{
  "d_model": 448,
  "norm_place": "out",
  "parallel_block": false,
  "init_std_up": 0.0271,
  "decay_fraction": 0.822
}
MLP neurons of a small language model. Each row is named by its layer, matrix (gate and up: input weights) and neuron, and shows model dimensions 144-271. Each number is 200 + 40 x the weight over its row's rms, rounded and kept within 0 to 999. A neuron's up and down rows have the sign that makes its largest values positive.
After each neuron's rows, "fires after" lists the tokens most often just before its 100 highest values on Wikipedia text that the model never trained on.

L16.gate284,222,173,134,219,133,164,189,160,150,226,227,221,193,267,220,255,247,157,214,227,253,235,219,227,198,174,242,221,158,188,190,299,223,146,178,227,190,240,227,170,185,212,167,177,154,133,146,231,139,252,209,246,250,238,183,154,239,220,123,205,256,154,160,214,208,232,223,217,120,237,175,241,228,131,216,243,246,280,274,194,206,225,179,157,260,165,205,151,181,285,206,193,170,262,177,200,173,155,205,207,266,205,133,256,140,194,192,196,236,267,212,185,190,153,292,234,158,201,205,183,188,250,133,260,264,254,169,171
L16.up284,177,152,144,149,200,185,210,317,206,175,190,211,236,231,209,178,274,169,249,227,115,203,237,143,202,221,147,200,229,236,188,228,151,190,166,238,256,108,230,203,162,210,122,201,189,212,202,216,175,220,249,137,184,266,203,222,183,144,124,274,212,128,154,164,231,231,177,122,161,168,228,176,178,268,227,241,266,202,237,203,221,227,195,210,208,230,232,245,196,203,176,185,160,195,183,273,224,185,283,115,201,138,150,212,188,215,175,67,131,185,213,226,245,164,197,200,211,115,202,217,190,217,239,231,186,226,169,152
fires after: "\n", ".", " 1999", " Mer", "mb"

L11.gate0,190,282,171,169,243,160,173,195,130,185,189,139,235,264,235,179,267,193,157,248,256,134,210,117,217,245,189,171,146,198,235,198,163,184,281,244,208,233,206,210,155,240,227,228,206,172,248,270,181,228,205,220,176,195,141,185,204,170,227,120,154,162,207,232,204,185,189,166,210,213,285,150,275,277,211,217,216,229,130,180,219,169,195,217,86,221,275,282,232,233,180,153,191,202,212,169,289,177,200,176,198,117,174,204,208,252,206,292,261,226,160,163,172,280,200,162,272,187,199,212,165,160,276,231,234,149,207,167
L11.up0,303,185,126,199,183,247,177,221,180,107,164,233,179,205,260,219,191,216,164,175,109,223,184,183,160,229,230,196,198,189,230,106,164,174,241,238,140,223,223,237,218,197,213,156,216,131,125,207,217,170,192,116,228,154,198,215,196,230,183,170,245,191,243,264,154,183,170,151,227,229,164,181,310,168,149,193,138,163,231,280,161,197,174,147,200,147,223,162,140,221,192,241,185,162,161,199,203,215,264,236,204,172,190,170,191,106,135,200,124,118,249,193,224,161,199,209,223,192,225,167,219,214,161,163,197,182,188,149
fires after: " |", "|"

L13.gate31,159,216,211,274,180,200,215,160,190,246,207,273,245,236,243,223,172,193,202,214,187,209,208,160,257,276,235,196,222,229,235,189,193,229,227,248,229,197,190,166,196,189,225,245,221,167,170,211,252,218,257,159,174,291,213,262,216,228,229,270,217,218,211,186,264,153,227,180,274,217,234,160,252,235,198,189,156,206,252,152,191,146,263,164,194,155,141,190,240,151,229,201,263,200,152,266,272,175,178,239,237,221,227,223,154,230,204,251,161,172,153,197,280,201,171,234,240,131,207,252,265,241,227,225,255,186,201,250
L13.up31,193,224,211,166,239,171,313,196,194,165,167,228,195,202,157,146,202,191,164,148,207,193,162,190,204,132,149,233,189,213,212,258,202,160,208,197,210,197,255,210,207,261,199,139,208,156,134,175,203,202,220,205,179,177,187,203,278,200,206,209,221,242,260,182,158,217,164,170,137,203,252,200,244,155,116,214,149,214,229,189,225,196,248,182,200,155,208,211,184,213,225,156,138,286,209,133,211,165,181,214,274,168,235,190,172,166,222,170,151,183,190,164,242,194,166,177,211,162,258,165,212,234,200,203,208,197,154,246
fires after: ",", " in", " to", " and", " of"

L11.gate468,229,207,131,167,190,203,210,186,211,152,168,283,178,184,161,200,246,253,179,187,219,212,148,221,192,232,174,237,108,153,170,230,121,201,147,221,259,226,140,250,169,219,190,185,160,195,208,242,252,244,189,181,178,188,158,225,203,170,237,182,198,190,239,229,229,206,146,215,285,251,224,212,224,211,169,162,260,139,204,298,199,222,186,227,205,146,185,207,170,232,167,170,144,228,146,202,249,138,246,169,294,168,229,172,233,213,198,292,246,232,219,187,185,243,162,163,182,219,164,182,192,209,218,197,125,212,185,186
L11.up468,243,202,187,147,151,162,185,78,208,269,171,191,235,200,238,200,228,229,201,159,204,231,231,223,294,177,207,160,208,170,191,252,191,268,210,211,225,130,200,205,135,183,217,161,163,168,190,281,206,236,191,252,295,144,184,223,230,179,209,231,225,138,222,186,193,213,260,166,180,200,203,148,209,243,204,204,142,171,159,166,215,201,264,218,139,193,197,171,283,232,178,196,219,162,238,160,202,211,231,184,161,165,174,235,204,163,294,214,212,210,143,166,221,280,271,185,242,197,190,183,203,121,229,249,214,182,256,228
fires after: " |", "{", ".", " (", " Sm", ";"

L11.gate740,159,193,219,230,138,279,164,208,168,239,154,298,250,196,222,198,268,140,198,186,201,196,115,208,214,203,220,267,173,153,163,289,252,290,225,243,237,228,208,217,238,199,205,251,246,191,210,181,263,178,248,153,247,223,199,235,218,148,155,149,236,182,229,192,229,163,156,262,209,215,191,207,246,236,241,227,274,195,194,190,262,286,205,172,248,137,203,181,259,265,196,197,245,167,215,193,188,142,236,139,272,171,188,152,187,213,148,182,152,209,167,153,213,203,221,225,230,143,195,153,180,228,223,193,203,223,248,221
L11.up740,196,191,221,229,185,245,188,203,208,223,158,164,129,187,219,153,232,204,202,210,227,207,176,198,206,181,213,188,171,232,221,207,230,169,210,117,203,135,268,270,213,172,237,205,237,225,159,229,214,141,200,225,113,110,142,74,198,178,170,144,212,273,232,197,227,158,117,197,192,239,232,226,260,133,168,238,199,189,177,159,131,209,100,234,289,181,183,211,222,131,167,94,208,207,125,153,161,194,208,233,254,199,250,225,177,171,213,156,222,185,204,130,168,201,237,191,254,207,259,263,226,246,237,200,252,147,179,199
fires after: ",", " in", " New", " Western", " the"

L11.gate491,157,237,242,217,184,187,259,248,144,147,202,210,191,207,99,181,218,211,209,216,249,291,165,230,240,201,153,157,152,240,181,191,158,157,175,251,149,189,195,173,139,215,214,145,251,227,224,284,164,194,184,210,198,238,184,232,262,148,241,277,182,222,190,185,253,126,166,211,206,244,158,237,191,164,241,162,172,225,248,200,180,144,229,226,165,156,206,263,274,207,230,165,171,164,193,208,191,198,192,172,223,173,172,254,207,153,190,229,266,235,205,240,177,208,203,171,207,185,217,263,224,177,249,184,269,230,247,227
L11.up491,197,245,169,207,92,207,222,210,187,178,210,284,196,193,200,191,135,156,248,142,278,179,162,219,199,233,264,155,266,205,173,150,196,194,297,157,221,171,170,169,132,186,186,206,202,210,215,254,201,200,190,203,170,241,235,208,236,163,244,216,192,274,217,168,173,157,185,154,177,244,175,224,191,178,173,187,142,223,204,173,241,201,173,268,219,118,183,211,224,174,198,186,157,243,246,243,176,227,212,173,233,170,226,168,179,152,238,219,234,239,221,228,202,174,194,292,205,206,198,284,208,234,204,167,188,162,181,196
fires after: ".", " of", ",", "Wh"

L9.gate810,241,166,184,270,236,209,215,186,137,237,204,253,237,141,270,184,131,186,186,196,119,202,185,219,180,216,197,147,231,148,113,267,275,204,145,239,218,203,224,228,164,173,269,136,182,241,251,149,276,196,245,182,222,181,236,256,279,219,205,248,222,226,142,204,209,161,218,221,167,304,166,211,154,193,235,171,228,194,186,290,142,267,239,215,264,218,183,195,149,184,274,215,158,191,205,248,155,167,286,226,241,128,182,208,139,189,191,235,273,256,257,195,155,168,191,205,164,153,211,161,180,205,215,176,165,199,186,183
L9.up810,200,150,220,191,177,268,203,159,211,220,248,197,190,216,230,217,234,127,215,213,185,204,158,243,165,243,237,147,203,193,202,176,242,180,137,206,153,176,130,187,141,271,208,186,185,188,261,226,224,226,253,204,248,180,217,176,204,276,265,203,269,195,205,179,210,220,232,201,162,200,222,237,179,246,167,215,217,293,307,241,164,164,163,180,241,188,189,278,184,151,124,150,283,143,247,264,197,154,230,248,178,191,168,195,247,243,250,178,232,180,243,175,214,218,253,223,211,217,233,240,224,262,220,178,214,228,282,236
fires after: " (", ",", " in", ".", " In"

L4.gate150,154,225,228,229,272,191,156,150,198,241,242,252,139,251,257,188,179,239,251,209,224,194,240,225,182,216,195,178,195,202,141,120,174,230,275,211,154,166,217,185,275,125,123,198,170,240,182,231,206,231,198,213,216,265,196,211,244,216,205,264,174,181,244,190,193,166,176,186,182,213,166,281,210,277,213,249,177,269,225,203,166,227,221,181,124,134,146,122,136,196,173,185,227,223,204,198,215,163,159,245,224,233,232,179,142,172,244,214,195,131,156,141,203,185,195,176,149,174,224,149,196,188,208,151,152,217,196,213
L4.up150,261,163,239,185,175,149,204,136,197,231,221,175,225,104,203,290,230,227,150,154,229,201,159,265,179,187,151,207,210,199,179,256,122,171,244,207,256,227,228,224,237,257,263,128,241,218,188,178,129,184,219,235,188,163,231,183,239,134,235,250,218,165,313,208,220,197,185,200,209,225,181,200,174,268,145,180,179,186,205,166,199,181,182,205,247,247,195,150,153,170,193,190,249,178,156,297,239,215,269,195,282,260,231,226,209,220,205,208,199,301,139,223,194,189,204,263,213,195,261,221,215,258,190,234,219,177,250,160
fires after: " in", " of", " since"

L9.gate266,196,208,197,179,217,176,230,202,190,199,234,251,164,227,186,194,179,176,229,166,272,203,179,261,186,240,135,211,145,246,191,238,133,154,195,260,237,215,215,254,136,199,245,144,153,180,234,246,168,202,258,257,235,237,234,256,283,208,208,152,179,177,178,138,174,207,186,213,242,237,202,229,258,188,227,220,247,186,186,187,175,204,263,165,207,208,226,180,241,216,163,161,205,221,230,257,190,230,215,214,303,147,181,249,183,192,166,289,236,222,249,271,218,159,165,188,194,135,263,125,207,210,191,220,242,230,252,204
L9.up266,176,197,175,158,202,207,215,191,222,196,242,222,140,175,342,195,190,178,257,154,176,157,238,180,260,227,143,173,231,203,134,246,212,183,176,221,210,156,189,253,205,192,165,169,148,237,231,226,206,205,273,186,244,210,148,140,178,182,159,256,222,159,205,209,193,241,126,198,192,245,196,249,137,170,243,217,191,187,253,232,238,180,203,194,161,184,149,251,160,186,223,261,163,185,224,232,229,202,119,143,203,172,118,191,289,133,227,230,236,244,153,214,179,185,169,227,214,224,261,250,239,204,222,208,236,209,232,228
fires after: "\n\n", ".", "\n"

L9.gate164,257,192,229,194,160,207,199,297,190,189,219,238,146,237,186,159,205,212,181,228,231,302,271,172,200,248,188,63,162,169,197,226,144,168,109,152,234,163,168,240,235,275,285,130,189,240,179,261,196,224,170,189,244,182,200,117,165,144,229,170,238,168,179,280,172,138,209,206,236,158,257,197,245,220,200,188,195,190,152,197,163,193,150,150,147,179,228,205,165,256,208,222,185,236,169,239,205,214,203,185,223,187,169,192,237,193,276,246,230,201,197,200,201,231,159,282,223,124,193,239,237,181,172,216,163,203,182,196
L9.up164,201,136,149,242,252,111,165,62,193,117,226,215,223,149,221,193,221,175,200,216,158,246,223,238,181,204,176,151,172,170,208,204,176,256,233,128,177,223,192,140,130,163,188,171,185,159,122,155,254,208,164,192,226,221,202,143,219,236,144,277,207,170,248,235,155,284,110,219,197,176,153,178,246,130,121,171,139,190,223,240,156,189,180,202,125,149,154,191,188,177,194,146,201,188,157,209,164,164,192,210,237,189,301,152,213,177,135,253,151,232,257,201,219,188,182,183,212,195,266,153,146,268,208,172,222,137,226,187
fires after: " |", "|"

L4.gate462,115,217,129,151,150,210,247,109,190,235,225,237,163,110,153,195,169,236,152,165,262,237,220,191,134,161,177,179,136,195,142,233,154,184,228,232,243,220,275,237,205,229,239,204,201,193,237,233,164,166,259,241,245,235,182,229,154,160,174,202,172,206,227,243,239,206,205,193,204,152,165,200,189,260,222,189,229,223,205,222,176,249,168,174,179,254,223,172,278,170,208,246,181,161,164,196,227,144,189,185,138,170,217,241,177,215,176,249,166,268,205,272,231,193,67,239,166,218,223,168,175,99,247,257,209,213,213,234
L4.up462,238,225,146,153,277,218,179,279,203,240,229,201,106,208,249,262,173,232,244,198,196,162,211,241,212,225,178,168,137,173,138,178,214,180,194,152,238,233,148,217,179,127,190,303,324,176,270,211,164,203,224,183,166,139,282,222,212,329,243,164,187,225,188,152,206,146,187,137,253,132,230,175,234,228,169,228,249,219,124,252,209,168,257,217,161,201,295,264,239,252,196,206,206,145,210,216,198,184,210,153,185,210,191,162,132,142,210,251,217,206,199,285,167,260,193,232,183,215,215,164,157,224,158,153,182,186,316,213
fires after: " a", " an", " as", "s"

L10.gate574,218,233,187,188,143,120,169,225,217,190,133,205,289,200,222,190,252,253,118,131,187,257,274,189,294,246,191,104,206,172,196,189,202,213,262,199,262,213,194,182,154,172,236,198,175,153,220,188,162,219,247,190,182,210,181,150,159,233,265,183,172,253,180,242,196,221,209,205,187,214,189,175,305,216,178,125,218,144,143,223,128,217,185,126,187,233,245,139,224,187,187,253,225,166,196,189,194,187,138,246,183,190,141,231,262,184,120,247,241,184,177,143,148,204,180,114,214,214,173,270,205,222,173,217,208,222,234,193
L10.up574,237,154,246,177,217,138,140,188,225,194,151,157,199,258,251,256,200,184,207,230,174,193,133,109,160,199,197,155,162,236,191,181,154,171,201,196,175,207,187,146,164,164,240,281,231,158,141,165,200,194,140,149,215,218,171,184,220,232,185,152,263,118,226,179,133,207,135,157,169,185,194,250,243,143,197,219,92,318,214,238,218,208,238,173,223,195,201,264,111,202,191,235,215,161,232,196,127,253,282,189,263,210,237,212,217,189,203,277,183,169,209,240,234,214,184,178,249,215,171,188,226,159,209,156,198,188,250,193
fires after: " |", "|"